MLP neurons of a small language model. Each row is named by its layer, matrix (gate and up: input weights) and neuron, and shows model dimensions 48-239. Each number is 500 + 40 x the weight over its row's rms, rounded and kept within 0 to 999. Numbers have three digits each. A neuron's up and down rows have the sign that makes its largest values positive.
After each neuron's rows, "fires after" lists the tokens most often just before its 100 highest values on Wikipedia text that the model never trained on.

L3.gate376:422493475573483502483423521506461518515577508486473495507515445579512515428466496530406485486593485522446461539490413495468523563507469534454539439436530523526564519604438473548449472480530560592506467437491487483449516521597433522568399434523534494561442513547465493505532526496524482467472569535460513498536445555497477474489573476527493511570421477508477538468469518512527511493596527543505460550576551536538464539659497480514493481441527497532446445523480485566523491516438505616467437523474468481498421538442501520526509516482476522514522476474509511439450518552504521443
L3.up376:519560491599476591512477521482483486525499511521450490483523473467434466501494537569511435480533501502533565529465522499538496485496437509486419446578494509578540515474521487460496444468532424495470409504550467429548437573529481451537487531546518541467524507559506500511504513501465504521461444475562468396529558518545465482495495555485525472507537539483558560495486461470454504531542541508514496469524523534493550473458527472484506485403534551527496478425483419496462558539485494480536491511467450552544526475486490508540631525450493548468482484498476412534504521495511513492
fires after: " the", " a", " in", " of", " to"

L3.gate55:463590449513511535512524430487474490486473492485485467475524486437531533513527493533480542503501479504528509489520528522467536519501477535526510500503477478531565464500457557528555408514475514471444506477472597492533517484521461549501474489602484472447439482557590511476536480484546477468481490557448530465511428501556555486553530581447558478471548523476492583509504501557561458580519551507509462510533503530465483468492469507516427449519456487457548481431518504504466500550510430510538482492460434430502474541525476497523583515558480579478512466481460443527492486543458567464
L3.up55:493568537499534504502531495550510583422523532497490467499473528566518527476463538533385426436500513504498500490543491463497530565589432491506543530492540483471549462561514476536555564522461537511530586472478557559524448492568498489530608527489462485466456412533486465534492513412500472541455511442491540547508520497564441520483511468498451483493570481449571549484548502469553550461552468467587464501482509492525494478469531548484535513388442563479550420520495531559563424504479475481441512514508456482483510479461499545508588482551513513445533504494538545438459448461484572501
fires after: " (", ".", ":", " |"

L3.gate966:468493490477502523478513516543424566450490505471478478507534468443418498550471477455502524585595516529467457495515513497473468461540442511482508515532479503446454425511460528483541464515500419488465489533474524494508502490464490486541549505517548496494530505495455467549452512460509551497428529525478517479441487507455481512492480443446512473508511563466470461492525490534602518596495449435486486485476531504445523484520497560470368440512512521500476529466503510520546495436505558503468476513502494478490498515486519531508466570468442560536475476512538480474461468513509525396
L3.up966:555475508489434501535498420425506398421570501503568482486446475499511470438481497544509512544488457553524482539444537456486584512532490530547487445563498481499481473430546545510469533512507477503496484559513583530520507438457521477508515384496511441538527418480562488462519486471485516513574393537504498495464427529573482447458517427501550469593516481524449476518488462485549426530513483508566440497531538579500419475521499471517453466464508523528619502487488482466440548434459523510489473500507485505561544489574457548519505505543490533521485422477507475569538489458494525468
fires after: " |", ";", ":", " -"

L5.gate94:517437417545513431474532465541421483508519433461521478513484511512481422542519442446454519478559529596502482545453452543474492441453488507550541520577539552473480534514483546442584478433490527498508524512457475502466540510543490511464485455574519520485501494426528513538548528479530498565506461493543475546481519464548443526521484541536456548448427503515570526510546498490545455486538496540561460525546512477560514467485548482493487562475495474533499523495512531458497536525540484503411459467497448468460454504505501557437508452528466550498416398504497513480535467437487533463
L5.up94:442464435499518569448450431476482462552521481429424467492499475504527503496540493530484516567495461508595516508457472575473553484524454522477494452450537555423509584543534506567536492616524543525550482458546491466494513491523499506515524439505524509476490471535542512529502494451445458429541531481567482463401504577528442420555539543460546500511436573440492519543512532536526519497538491563442491448420535483504486516497474475465430508432409488535548431504570461385477504440482488514529502519482459439531535454523500535566473496558495562493519547545524459523500483505485542516
fires after: " |", ":", " (", ","

L3.gate571:583477463429487502531503448494465454500511450490463522514496508446536455479451507494506517551548527542439479523498542533436471463512515592485519515461471452451508472491563441513471437507472456489445509541486488500519519532473440587552480433518482503462466521547464463387540539457580567579504524466530457489533445458431525444455498484520484524455525492511458482417522609569568454476509559510537495496468529487463560513527448443504527529439474464554478517430547497564492504493527455557588548553405454504460480420535460486514612474483504518508517604515430430466520503537544530505
L3.up571:475479519449537502562546434531540427524506514496497498436490527539546510537434516536501540551522463424447523503507545457502534448558471463519562526508519510533528470435478491412517493519519533434508522465517502507501506521524553435557463507564524597557474518497519460543467407536545517535510449429468485469443400494522536506560520505512456480494533460509525528467485569445503492514481488549411510577509498494532521530512508485463542516444575506466506558506569478536489451472550524505536548590433527475448520422445479484541441532591507460528559500536481480512551455536515489463
fires after: " the", " his", "'s", " The", "The"

L3.gate470:485453505542554488538566459482498478474561431467475505445490498510526537558479482463470469563515474446387512457542524499456476485575526439560581510513512504511480521490528544545477462573528511564461514485550503458537482502509497431480512481565481494504508538447515503545485542499483449471483501583563471438535481481588485478534501480512490543518541475486486515522499480437538532435505485540488545532487420483510439511553513531536526469493503536482575487504540520485462438553542427529457543521559526490587557549474570547510549439517489503497564510519580458553473361480469477444
L3.up470:519520492516521455530439616457510506595446475502504568505465387519515491548538515495454515497536542523519404477446513597423519532493538500421529427524515502506549536451533545476451433488544534511483535469492572507558515484471499541478484534417483487499489482525509472534465529522425486521502582500455452396511544456498521492537464556547526542435510532488493521521400481571537515488575437528540539526430598466456538595477483430492500467452474521504400499527514512503553523520445537476469542511464516486444542459465602495467468494521533475497579509509477538496520478567527515485
fires after: " the", " The"

L3.gate747:507429467453550496500509542425511575422502471545497406546546548494416532527460528465455488510549466532502540528547545470533558528554519594495437519575472417510535498498557476536438538586542466478486536524529536451519501469552457567503486535548578553500538505489521480602626592543543496510491499542489485478472509488496489485418593507524493469503465485527469520470469452509502449485417470461551506454504483475487450487457561541451528484519475505557555485457510450534513506563442518450479492478458519521508497499486535512446443575490510459503484456540461506556514534429568458455
L3.up747:549535539407472513497516473520471498529506493530512469443489475389462521516365538493518501495502445432523532560542494503509453470423456449527484540544430494523536569493474482546446507554516534429499494554543496493515563555501489480487543425462534496494466517473505510480465613535427473520605516478466477519524446522478578459537527447531440486498432467494522421491527591482515542521494493494445447430510501522492525508540571532468549530537500503515509523441524528578437512500457539521411606549580530479498482479486514536543478585494520499461476490522494499524512513480501498519
fires after: ",", "\n", " (", " United", " was"

L5.gate1259:591482452493545444461446572510454518526487564503531506475543484544494494538469482458485493466539468552476495454517565499420519618501537528497452518558521514484537500492569533535365476500489461490505528559451529497468483458496470500506451525565519487521487576529563499511504508465478475457488514462504492546507519472456505526447456409572535483539477484537477549442446505495497479523582559537516478421555472534500503496490518545553502496495483484449469568531530507416487501589479464466470506509540473465480485562458498479449520498500494467527473509540554468508493462500490511485
L5.up1259:498448520467484551497496451587386475498456601503496522530520484483525506420513500424493499543505536424401517516546504451553466588433598492564488450526462506495467433563499552480436502525552505538439616503525525591526485508500581524461423505487520544470470508481514536559505521509481446575514499481496467540509498506536524504478456458506541476540473552521476498461405589565523456472495530488505438565486520559491506472527451477502493534570494490472475534466451452556541495476547422448475467485527438479544458445483476515496553580496492529534501533476537482492528443523483523521
fires after: "-", "|", ";", " Party", "\n"

L5.gate1028:457473517496489520540497465484512505544484568460469406536521536514497517547494503499539471456466488515444500459470521480508453503475497569547478478473504494493522477525494485533430447533550529396483517490524520559475537522458532480483518433457532500483448507530449506512514518510567505540444494527483500406509574619516532480566480550476424533511492470453467496520446435526475495494405476444458565521468505490524478442454503545535465582578507540489498483450547459474526497521547458533457534509493443536516545432471466500502481465496508523573492511531418487507415513512500486515
L5.up1028:480507633408487424531553459473497440538531443439498516535544586455527473506509553465513489499434493532482537408526469510512469572406491482522512454528467516565537461563488454503495472517523499459488502488517528572498509486393531546517498492533515475531507372563479505541543396476522516562498505525570525473520485485506548488503458511501471473523488469481539488507510557528539475554483460469514538508593490468547527565465495512471535509490552472463518502548528491468414498479494501505486485459448432491527552430538504489539510444486490501493591492511502504585522537510465504468
fires after: " the", " (", ",", " in", " as", " https"

L3.gate1094:484514564567515519447451434515587547524562476492561485455513482492436515470497473490523502551537424520529515487461539542484569542487490492473453469515564390494432534460512522494529582503448503460478501518534536491526494458523513512479493479522562477533457504446507522583512526508510530484459523509573524498515498508505454504484544557546461501480501453464522463530573469517502488498518493488566472525433555521435492475525567570445493469542580474512477491474464462558425530515504538528573418501489465382529459536525473465483551548451464554436568501480507492506419503562489498479
L3.up1094:433484461489527490481521488508496583471522508556539571522471497474539427549510564455477518503510484462523431499499468524414448481435444527498508403469481461510488529517552589482481480502434465499509470502475499493541545508591475533476489526553456490450498539394482472565458463530579463407539496527484551506461481430554474373581501508463474489458428513482445515505448484536504489533575530451518527426464513488502526552481416465462473461479486515453456491503515460510466480550500533489581487522468483557502444562431475441584531569482549566561497477465514482540616536508453576536
fires after: " the", " in", " a", " with", " his", "=="

L5.gate201:502452504518468475512468471528549435532508525428481513507542476562405502518443510481562596579554540492550578512502492526396477462553435459468431464512492527497541532478481476523452558441496514526509569481453493496467528508519518474488455464486534452490561438623481501459516446500500490502532522405537494458478514464478528516475523489565539527482578480458485530472527566489535482476500527507515474568505507532452582456599469429470492503459537457488520510519498528485424477513405528507529479454502543496563489382453478440463495480412532476452520553500528479421507577527530505496
L5.up201:484493469541461602471491531492572445499461422462486491555434450458437548504491529491501492522446492409482536517469436546505469485538535505509457446497541507491482473524476535513489523527477466510512448556487490469488507524383447472455619497486483522463493585506457490502507526503563473546483472441551519484540488463526458468528419505536518449498477593510576511470565424482489502488539568462562488503452450515511532537590487527577476476561489508513507533561514453474499559466519458524515452519485554474512484582529498506499461534510468544533493450425485500472472498460473512483
fires after: " |", "with"

L3.gate1118:572474481543536501558505428492447488493468378472496569437613518497491488520476477445406529527509491555565477456471530514499570460471513466508496489573513515527521414475503473505473573456507518469499520519503521472468518423485471476496507417480500502450516468505474450524495521493435522567421545482496472456424430506490467549462527624457528578513591475490450479535511504434542467534456521479461525484534571451556451533438477523472561469485544461537519536550467504477510555535449482520521531498474461455477475470468553564481441472458511501481473485518570541442530563441506551549
L3.up1118:520491464444492454502508482521493568476462551510517512492459559474493495493541508529475500562501512504513517487527613502422412516549505453507471477531570491499504473513572451531474429492452502456526498568552529469501516528534483526472410509500438491508448478448494432494541423549566478530467519431508453544508446569560501553471465498486469490502571494521493559475512482535491464452485552522574478484466497480547518447489525556509541509496477490545513569547504495458497447474468513495530520425531535462451480527483511522549519520552437491528505515530556565494455505504493529483
fires after: " the", " |", " The", ":", " of", " a"

L3.gate539:472498509508476469507487507494496504460536502544498467475541472548523505546444533459467474438452557491498560499489528454522526508454447530508463498528520479523485569515529508480511521539474448469577539481523554497509480429458498525433516499505431517543530432545566534581513494528435565477487503496558518442550464505441479471496467499454542484451392538501533526466532574487531484522499524556561525445495541536549482504483487521434583549526474447535467520466468523507518534550483526464493528528438459526489541458482483462442521569477454520477531467525549531489482533519483549469
L3.up539:474499523490477481485465476524435524540475514531450624450483501526509526460522511462512521432514539486419463527534422537471458508598572542498463597566461454521471553459536515489534484496505398537487482537522495442472564498486536526529512517470511598479511489501493512499564513501506487476578473470513499550452445526537586500475449449513510516481477522496523587531510448515564607437500475518501434423526547579482520438510499463533470423495587515493486564438467473504498535467457456497489482469473473541502529525444567491442479451507414440462424440477517536447527433499500497441
fires after: " |", "|", "-"

L5.gate48:448565532542471502485454567479494496487498478473538486421500503497512506522467558542472524559483439580466452543502536454508549517497535516549491567428520483447449411494535526568452560520491505462504433506496510455515520529522481469479521532519496485485481506494412504481519573506549476483488551493533518513481503495547514524469473450445533529531500510565494463474530559383503549518493442476497483535571481511477472571508548424571428562439465428570473551440537498464586606537513495532561422492517427419445449560457443546497535438517503490501479492495575479470466528451487456529
L5.up48:488520548461528531573483526492482433485530465571468461503467469526425462469460499513471536564480534487480448483533488581446475503529496523488509478448522502420570469511504477433449390479448415439518487464555541510520514528482506506480449483447551450447506523483501497503533504454456490447433467511561522507468421505538475522569564531492443467555498548473493509457495496531487471528588510508565548527467489464547494460539475522538492505491473479543495519536498556495515374516491525537523473446508448426498533559478421429539490512566524442530501517518487484486583524578467472438
fires after: " a", " the", " and", " its"

L3.gate824:446495492493465497533517609478552477520560421414497516536572507475479485537526473554488567484462522493513449486464425471480479512547537455535525550495461552447568534464550476492527513469505457533554514438510443517468534485549527544517488486444415529521564496535493565436461476480584505486420478536521509474463485480496535530489478551511530538513511480529483521474497506506502492450484497442567492369466461531425484484430492547466486436443469479460580480518572562553556581503532534556496519441437491540434405522516468593509540455511471476482534521463544482518485456558508547513
L3.up824:459492543435490525519409558457497472611438498525511498382451463516547485538571479431590532505476485441477487472450505455565473472487523485417501535561524451560506543484540556426474496563486485494487491502555480475423541475497431531483458532475449463442486505513516470502530464522518486556417454540533483501464534517466494476470467527472481531477561527516543519531492521491498502515502452458449431569471526575555529439508500501515489485409508486449430503458433497494510498496439453476514474489544535523425514435469447475449519507539509418541514488504482548511485484470509520549
fires after: " the", " University"

L5.gate856:509491509548452421514437472499438513493474525494460522523556561480512523509489501449516446521463526473517521519513436494560471536530553526474518459505527476461481541483505449435568445543489469531507552372486452467515571491467512488529571505499457523472547458499524537495536479529487572512539515484499430531543502535446486493467515413482548479534438421495536499522536489494446436498494512584470423480528579540514480571557432526479474499413451495532534455446528493511411489543403466492509498564525490521479455508526490475493518446459465486515552432496530493451463423445488506507
L5.up856:533534436516528471447498524456482500515527553505524507483489495504519502499531583459481500530515499550506574485483501524462441494462463401554475438436574446479491589506449482484548528496478540510493535437557415439474566486500472535463506473502452437499527467518524476555479505539505506565531489479519460481497546526476507439491473491464486417544413480472472493550473508533521443505524511548468414508490492513496449555507497485431428517463424434574494528479503491554450531487495515466545530563499530480510590494497567504602504445430467508489444475546563595496463495519436599502
fires after: ",", ".", "6"

L2.gate1266:428564576500479538526599575542498565522487504527494520488419512456443491499472540486429467495442493502482487487454559476537471464532472440490492520483475502438465539551557497446488571501504489502519435506477502556469477535464491496459493488520549526569564494519510496430534531427480479492616465483496471529523560470507515502446477532503496466533470544524521444442512460496523495512484464523530505534571564490458524528518471548548541489486537440438512451486484533565453465439455501511452505491486531453551443523540457482501533523413423514499516494600537518487505481506501593486
L2.up1266:503579535508489520487433404468487546538543507573494497494497504581486506491510406491430571481524490454484479518441442480508546506495542526546483538476482499514430540490510467546573498482531479439517481472520475388445423496450545535497508532544522551366539464523546514561483427510520497519494495532479488569531516483502589537490510532530443490438454533509455493456522528522515501419532532514538541531496465525518516484536460442522566498471500432488516507563479430541461537446589494420511503502462515479517554476489480491478487484533496511501461550499474513587543478529538513440
fires after: " |", "70", " R", " M"

L3.gate197:450517450523553472508460470482530559530505530457482459505478501535549519505601520497431511541518519589492592492549488530486463498517467518515492540547527403459469553490430441515516500462500524401556494447390495461578484505494573541422515517522533550509446519467478510481561512516515525480460453458535518534479534509564483493519518545547567524458480445517424456534536559520527514510528453575521518551509523493445516483425518527545515543426528502554438534558490438432560509493502526424557478492553496485570503503497477534482468468549503507541536503462476497512461497503539565496
L3.up197:490511496491519518504402484445438570494467530499455525392547466468528533535523501487543533469562563521569510474541453463434545500481457480495539578480505459510483473467453500546498521524496463471510444465481533513467519456499511543576459457545476455493542518533484459512523500482483482511533513526458553549464495498492464507515450507542537523453497445503454493431498558562447509456521518579454446446561474627490478445446385562519463506453518493500480562439520419465522528467462534505507488550505491453499511440538497467464475501414496501491463498444531481502563532617466491536
fires after: ",", " in", " a", " the", "|", " first"

L3.gate918:509505491577548533503467527551486429522503500526487555575550552494508450465528450578503450523492521441512454483504442478471520498570506520564524502414490504491522434555530463498484537478576464529419539519472499499532492518552558518420499495480513438528554540554487457525550555515455496530483535503502550565498490503463511504555561535500510516530499520491451494525523498514475479451467552467416440535471452471506565562454496553488488520513501496419433473539472504560579436480498404524562536470463485431485484540514557431530428479559519461530489513467590500508502601494536492501
L3.up918:579561501539593476407483525507513465488468494517505522445442494553522588505514504462475541559584535461519479520498469468552502538454514473485555428448551494487533551569577469511501470513523542494543439512435472509497480519484462486589447473476528493511434447553489510547490450576537565564483503452513458588439605493447511417483583471508468566489517498486508459448530587462482404511581484520516424569520466466505486544481492502451449512540470411639509485452552448502536554549532499465495456498435536532524527487546450539459470533452550443464508501537485449480451558467519488488
fires after: " |", "|", ";", ":"

L5.gate83:467508531537430503518451482550454521517558500446494502578486522510470568502421470554479549414531538426501447546473499522524539541427538403442450474481492505453474456451513433558518435522462499513507499464499495542464499489454415496457503508537392526487456475518508509539472484484507485444470523509495506465565513505447512481429524378404497472481580579518521468434506467482475535530513470487540454484475525480528504512491447510489514470513475488513524561469484480526445498536469517505502390526466424391488529507449514532511475476454474514501490463490481567535540545540475515452
L5.up83:548476487476511542524458454521458548523433521470484476490478555516526542439499542492436467461443486537483570524502476531427456557530505536484494500502509508564503506447451542499547465488467442447465408509551511563511550486528545497493476533484450472546486513454423526448452455488505473439481586485466495414432463552549551526457512486456511501534498457509479549478549499473481509439400505540484442461474505513462525433511465519542447373434536483522526475507473547496446508471457427498536445433537576564442504448528466468501486536537469494430587535514525456540467518466486459536
fires after: " |", "|", "\n", " –", ",", ":"

L2.gate264:504507524522531498459486463535427454510500509502463463479506433581472517533449529527439508514505554548488517458505417478535493459513556505505589509491516501473453439476591508554448497540481538480472480446464565463487477444475531460568410447540455527487490531433481574508461455493541433529483485480501515500548534487564490482551521477523549465566566475496510532533540582539569537470565551509501427503504470510453502519490520518471457360518542549500457519416514456515499523545530530477539481466447428492529563513595517520492447498566510538462525538565524510453487512458608542459
L2.up264:476523508501530492472414460535499447402509575410519493538494536508549440500481503527485504453464536541401481434553455457472514523468489500537526527519456482580545446552576539469520523509553556476478509468396529508470460573526581447488486466531468498500468507487459528474476519463465489473540508483496448492514544500547508469500507437497491543509632569527507499516560514479546560461603530469522421507537559544438475573501496486497465485461467501509589480445531461493497561506513492505552472495525493548537471542488486550496533436529503485503417536476572476484558501490448613539
fires after: " the", ",", " |", ":"

L3.gate331:426539485507430454568503476508470456497548510507524519512472505461550513441475466451518474510472447636487478458504569487468493509492467533578452472473468464424524489528522520490438496503457568558513590488545497457472519625459434546482452460480551479445386554545487479546531467517522489519553544525499467497473492540462511449467480478437471449524553507502493532524455515459539504392472503533506521494533490569522467463507528462482488515506462526492594469568493497466533479510567498494518488500469445484503494528412514558472482543527489527487512493556460535510457542528493520495
L3.up331:452475494513523552530451451547472525565435493479515545455499441520510468514499477553466508463552465515547496508502509465437548540516406502523529457551506490476479509546504400427510535507480456506489550441490476516499539473512459537469523510531450547586531505470492527517574514485479477556529545524503529506522487425505442474497416526515453548555522526467566448520470469607492517531505460432536473504585528505525504549470499493533516521432520496543464519476504488458462496530455451481569495516490511524449531483503461422548486519582506541554526573485521549538450506465492462456
fires after: " of", " in", " the", ":", " |"

L5.gate484:488542497460555487491511495460424531516554535519485492534543508476553467475485507598518483452445485519479445482527471488514472538486550553436521572488522511468502424453477476470514516481521447503463423501502423540519504503494524460495518533468499499548535445534459487507477566478462524480513480482540472516446590523469443559480491532483466479538541472561521513528470495504415414489542525566498509419490538473450507535490513550452490516484542527557560459482505506538456536533493487572504498496485485535528498497531476458540603557481555538485485528554549514518510558544529509473
L5.up484:535546539527535449405443482551550442423519495457478462541515479501562472480525501470404459484527590534518440481418483519531489512521497503459549598533509511476493486479436417416451551511571455448518525485500532537532472476455449501549547492529546509543527455510474510503435466520471465510488492469477477526506477502577476469459579494526506480505471544499456515458486484438475483442530554467496477537541500475468450470479530541477466513523534478555540496501554515520517484457484487468540473526474504582486502501482492486467492461506505506448466602497537542468509481489493492465
fires after: " |"

L5.gate1033:514452513520506501481535450526477546508474553468500523517438529555459538498508494480514466498562579552502516504469499432574513505489453457531444465527537443485450592569562493461514474482557430502455524503498543483530516498522486475513494542503452572516488550499466466494540550560499507562531563503476514548440601513484506565518506507541543457514509483546475535468529454564473496471502488462547484508484498563517373525463521468613460507515529551529553509496491504535485520547469455511475486498486574479472509479472487452502529476447490607619492482457459509540541494477537501482
L5.up1033:489498446547494481522513503511517464583530549494491505496488546447571484526539538553475505530527498453510509526499527486471479461492559488517543469536492478439553554419440530572497472504458512536481540530530524438555551464494468559503531533447518516461561552511471523448473537437523513539543536478551433514441544474517490460500494532462440443463526428480463518547463527478558456538501471537518475500548440474477465493489456530500512456464503476538534432505456499565429494466470556564555412462528481485467509467585446550553468504457459555546501459585522489448507493453420607531
fires after: ".", " 9"

L2.gate661:530465444549511414489420494520512565440510473568474463470493520496414446528510467507515523487495489556461558536486431481451486531554495457575446451517473489511514500460518466531415470512485500516535488465477506494508535511543565577439442571467520477559484477510520449495489555522523499496504449397513539499433542550487474516504465509510471420458503602544523464480446590402554439479495468563479473552438505522472563492478479461560504470494541456519528500463462510556474453540564521500503505488527546472542440438518482497430401451412498544449361492501482457530494518500515456542
L2.up661:465497514524533553472550473543497416513455464526466500479566534497548509569502537598478552502505515429478501502465555433411561470450489494500487486521472510496426440478538522530486473510460469502484533487526606496523473506459548535488534553552495512512460495554513518470498495480523477446490517525550486475473480556465461499478507488531566535521423508478542530413538446523448445493504506454498462523433473517593515418556440503519531496421526481480433559504513506468434465549513456559509510546486559493455524562525408498559458549552415571511510523479488505472565478582493469556
fires after: " |", "|", "N", " Transit"

L5.gate977:515505485530558491450538488496425509469470496474427477497489535429514570440497468496490502463444499495564516538497497512485468464544551461566500423480477472459539551464501532521544522471529494541503491455500532540485453479565522495549486480538497472502514505523480555533496431524525586538461507524495392498484501478512463410441520527483503484443491431492530460524442564466448497532473460513487381492525523488524500451449447513521469566531460513515482476502601522497403543538456525515422563518598536473440483506507451468509524429512497544545560421475511535584530482472526446515
L5.up977:555481597472465531448481548541525526501471510448538530454440521511505546533475527451548417560456479552547561435561542456539455482519550438516445394512533491441506568538519582466482505492492490454507534478498483536516418548609505528444511536490563421504499537389483485446424515561457522532516464490534474418544578542498460484468480403545514499564471492531540470469500494451510468442554557556452490465482446493550507455556533503509509552572489539537534423446439465498457489523484469497524515549585531430497563497509509498491537514522513542544498483577511502497486510548484558470
fires after: ".", " .", "|"

L2.gate905:521481490482457536485531483562611525486455463507433500464487485485451515402473502509535535525561462464523462506504485445488578523504534466527541463410528534526545443429583432484522496546484471472450565505509475554488534478510455446480451586492501569602493539529543478524587550482455525499457523406567543510531490496511508486461531488553501512519499568498470380506462475479422418501518529472474463494551501512464481517488551523404521583434504479521533574516477445551575483502570535524473464437503463541476510483481510503473486544422502485430443523490452511524451452529529506498
L2.up905:506446446559529480531535501460396415523463484525513506470478467552498497503475560442494521487473428486463501456495480553508379448502614437489598506494484500464492476508446507529488504453565521474492528511528487580448509495504471585454500500525525485507557501574555500469486545534561444524553532481444452491526439527546497527490546527484458493486507501486510538489553577488574519499494506510508512460455441513445463563471493544441521513502487512399549552546485535527497557474518601429577484462569523494442576534458435477465522513487518451476447497548435496422487487603529516540
fires after: ",", " United", " in", " of", " a"

L3.gate524:513428533554437436533506490484507448447473471487542452555508500554517491517537545462463476523519523553390448458501506548454501532453515499520559474457574571443519482512529511562530534531544474595437574463433505557471391523551475588503483455497478461619458592504402498497458483469497536465446528445533496444529484503588564513563537434562559452529470507502495473519572504439529496466553487448442484462495529564504510490523527481505529452526490514410535480539546455464520521532515491473442535427576498433512474510490476485480528456537459499483475522446562513442522418523522425539
L3.up524:500487466545491532485473451493488519477562532493541583517511578515505542454460498488476499441478538493519484516495557524481456453491491483558566495521451545437488502522456503470496494522545418487554487485525492528524505500479525529535572442477455509489492515563475495545530521516479459453495511477479500521490559480491434464523508457510423538500491505438534483526483509554553518570583519483555517491449525511454533586455506557516573500511515498531410473507442500553499436407508535516510492424508563487492547478460549518462480492515529510463465484496458540548479513468476446487
fires after: " the", " in", " of", " a"

L5.gate1212:498520386572484464509501502545476525467550543604535515531611453455441456567513498510536485457515520529553499462503459484500514476487552476552496492476566418505459569454534433523411537541426465442498566505539462495539496504545465454464511519558478567536506467484510468515499561454529525538488523453547390503531439493474520461453498437541493465517457482512547484495506456586532469431548538558478503546499483489518512572511484519494525438457510496498500473503444438513513538536501484492534466533509531491543509545646459526475499459518490489525530429543452538453478431504460469499
L5.up1212:526563439481528517483534521566476454466482514556499527503485468481505569564491619552514531487518453441467542515466512490599562475529511531483502503457494546526530570465498465513536439526569433450512487468497468482603548544493469450471463560504568519576512499516480525523528531543449495500515527494448421510494542509521530431528525504515458447561484547437513501526468509410524488436448581531518439450560505486467486538510507513539430542515474494464541505522540513477533521481513480462554520525479532501530559567496489551554431533504548486497552529550475485440525551545511550493
fires after: ",", " 6"

L3.gate2:464573555527395488549491497506550494497476487527484446502500564505498430497522515441526509514436509535452482449563444488472520534464449509439437450545426484403512463512483522572513521589525430538547466471506478479493544472534498503481418491435487527543464511456457473463512491474495559494457505441546541458566495591526467472534502501523527556433532493592450534516477464422453468526556559498448451490435482525590522510519514504568450468491481495528571528526450510549543511491533483466514507516568473424530413461542462559455567501498450501505533474527564501487497445501516512504
L3.up2:455468474542463490543494502543515489464558549504401514528429541579492469502436539491533559442484450477384497508516426539468540490556459521466531460486454474434538464494544511510539497496470535522460442534496518459499556499511537524516538509542499500458493465548527426557455545524497443375529461476545517472529503518457490486462504428506512485485437446460499525513527498470429530474515500540474557505515469535468444478472491507523468466507463560542427462534545470428581461573493524509549534476549491506485501458544497508527476456509490497469469498465544546477528512512532542546
fires after: " and", " to", " on", " or", " the", " but"

L5.gate1300:496525523523459552465479438463490450508505495542511497469521590499530499559528549506450461494560478537471497498434491489464518471490482538519502561496527519422526522521488443546535520494529570509399550506473464417498539467509526437460536502569465531538501536520440514549497516530449474495519519438530490560407490555545418474541512452489509490522527521539554580474503439676526500475547487391508535486506462489470479606495476494497532525447461505455475476518451496589499536478505480488506390481510468531491483450560523565544500565503527484513558503521516523469486513501490499480
L5.up1300:440465455436553521533462488421566545512480489432524492527518514529534447406460505525430443503538482481500543540466523486482456455534473530526497501519533482533439415495551505456543446479471493538568538510542506513504477434456498496593544532472406507488500525514538484508459492550560518503478472528520421522538545481445557482478476541449426464536552478485504579554480440516498489534463494452510511518543504492467467485499518531429525435464597510460491494522514483461401486490472525440455397439509512525440487412527424482491465531432468453544523498505502506554476440518538482595
fires after: ",", " the", "-", "|", " |", "."

L2.gate474:514486535507556520520557556441504510456534480497447488462450501423442464598486465555460515428489515497472524451469536490421502449501492523500542427471428476427476454393455410545547493430375418570435485587504476503546588460426478512490496479469489522531480487500460472503460534555484550525519463502511471523441413534471486517451506503502583425460502490482475471477473520443544561543511494488450523464537452483490518484548550484515499520522448524484593520548463531501483498483528452419531526470573467529497499515539523501502504545465538458544508505554554555480476566505457505427
L2.up474:528404528477494467553466474517473588457498522504494466539496516422515468518505578545418500478457483569443522473590496462550443475524554540519524515477463466491495501538460456517518480601499473543512528536482486528569463450537539565444554485479514477514508491441483456411509556558463505545436529506528495512433499510497536509508519372520524562492464492479508500459512485465496471466471478529552469526551514458526451460511553448480476497456444568503537453532500444493443483461483487443507517530488450496492543500596451402462530532454504473441453482535558480462541544447508479476
fires after: " |", "–", ";", "-", " /"